Weights of a small GPT-style language model, trained from scratch on English Wikipedia.
Size: 10 layers, width 640, 10 heads of 64, MLP 2560 tanh GELU, vocabulary 12474, 65.3M parameters.
Architecture: LayerNorm before each block, rotary positions, biases on query, key and value, untied embeddings.
Training: a variant of Adam for these matrices, 670M tokens, 5172 steps.
MLP neurons of a small language model. Each row is named by its layer, matrix (up: input weights) and neuron, and shows model dimensions 48-143. Each number is 128 + 24 x the weight over its row's rms, rounded and kept within 0 to 255. Numbers have three digits each.
Before each neuron's rows, "fires on" lists the tokens most often at its 100 highest values on Wikipedia text that the model never trained on. A number after a token or word is its count.

fires on: "o" 37, "yard" 6, " producer" 5, "ead" 5, " engineer" 4
L4.up2303:097133129141131131148098067101096113110109143089110109146123088120100117136150113162131097116176131127127098169127157133158094151136165122170078125120132142119118113122157132118130139110128127103146142135137105095131088126142139127132138128115118126159157149143145166094128130111154187110

fires on: "im" 21, "3" 15, " Europe" 8, " deal" 7, " law" 5, "bl" 5
L4.up1648:104148128148112126087139190116136147132201130150116138100164157129166088124136092136154137157135121107121154102125138134082118157120110169159095166150112133130152124125060140116177132105111121182128127130135143162131093142125139147116123169128132139150148079107106095109135123111132127116

fires on: " No" 22, " Ad" 15, " American" 12, "ir" 5, "py" 4
L4.up2452:116133131149117122121130127115135119140186141140142094119122111137156113112109176150132168157169132134131090131135168137120091111131106124202128110146103118124132139102109101163091118105092112059124115133098107104095142132131070129146141139120127110136141101160146149147119128156119166122

fires on: " —;" 24, " what" 11, "oll" 10, "ered" 5, "What" 5, "all" 5
L4.up1128:117139124155077136120124188118135120153171113080167129136122164155137116104151125132128083146127111104120177114121086103113200125116114105176123131120108127102190109098125120109130141115118140169136108111158130026129136132113131157146143126141120141154126101095101188110135132127141157128

fires on: "ad" 18, " years" 12, " such" 12, " No" 6, " Mus" 4
L4.up707:126142123133115141134136125131144144116171129162135098158123099113112134146183131095074114153112107141128127114129115118123150184129112114133093104163098097092082135142155139169131106119088128139142113134163097205123158133132112111105107105130110145101088059138151171172127120130135111119

fires on: " J" 34, " later" 13, " until" 5, "son" 5, "omin" 4, " range" 4
L4.up1813:133116126139127136115130068078068136116124152096136191107175154113109052111143132082092149183117127091126098128124149102128129125131116192147104145105151126069144114119139168106098119139093110093126148119086106126156089124133098111160134088095128111049157117060132140113131117138104165112

fires on: "″" 42, "eng" 5, "and" 5, "4" 4
L4.up1754:119130122139147136127158056113130131127117110215086104120108183144098133134143144191129104141117134130131095145132103115147081108132144139143097159150107097152159133129081100142094129113160141091126146135144103165134127129127089118158122120139152121077108111150151120118132136129148170132

fires on: "W" 21, " Re" 8, " *" 8, "ed" 7, "att" 4, " fl" 4
L4.up304:154142129141123135124141145147173165116098109142093100126114184132101183134126117119097122093117141116117119128128155157107140138123121130129082152145152119178165140159146148116102134085164142163119153133136123195128113146119165125121131169130089141051136128109068091122126131078112162116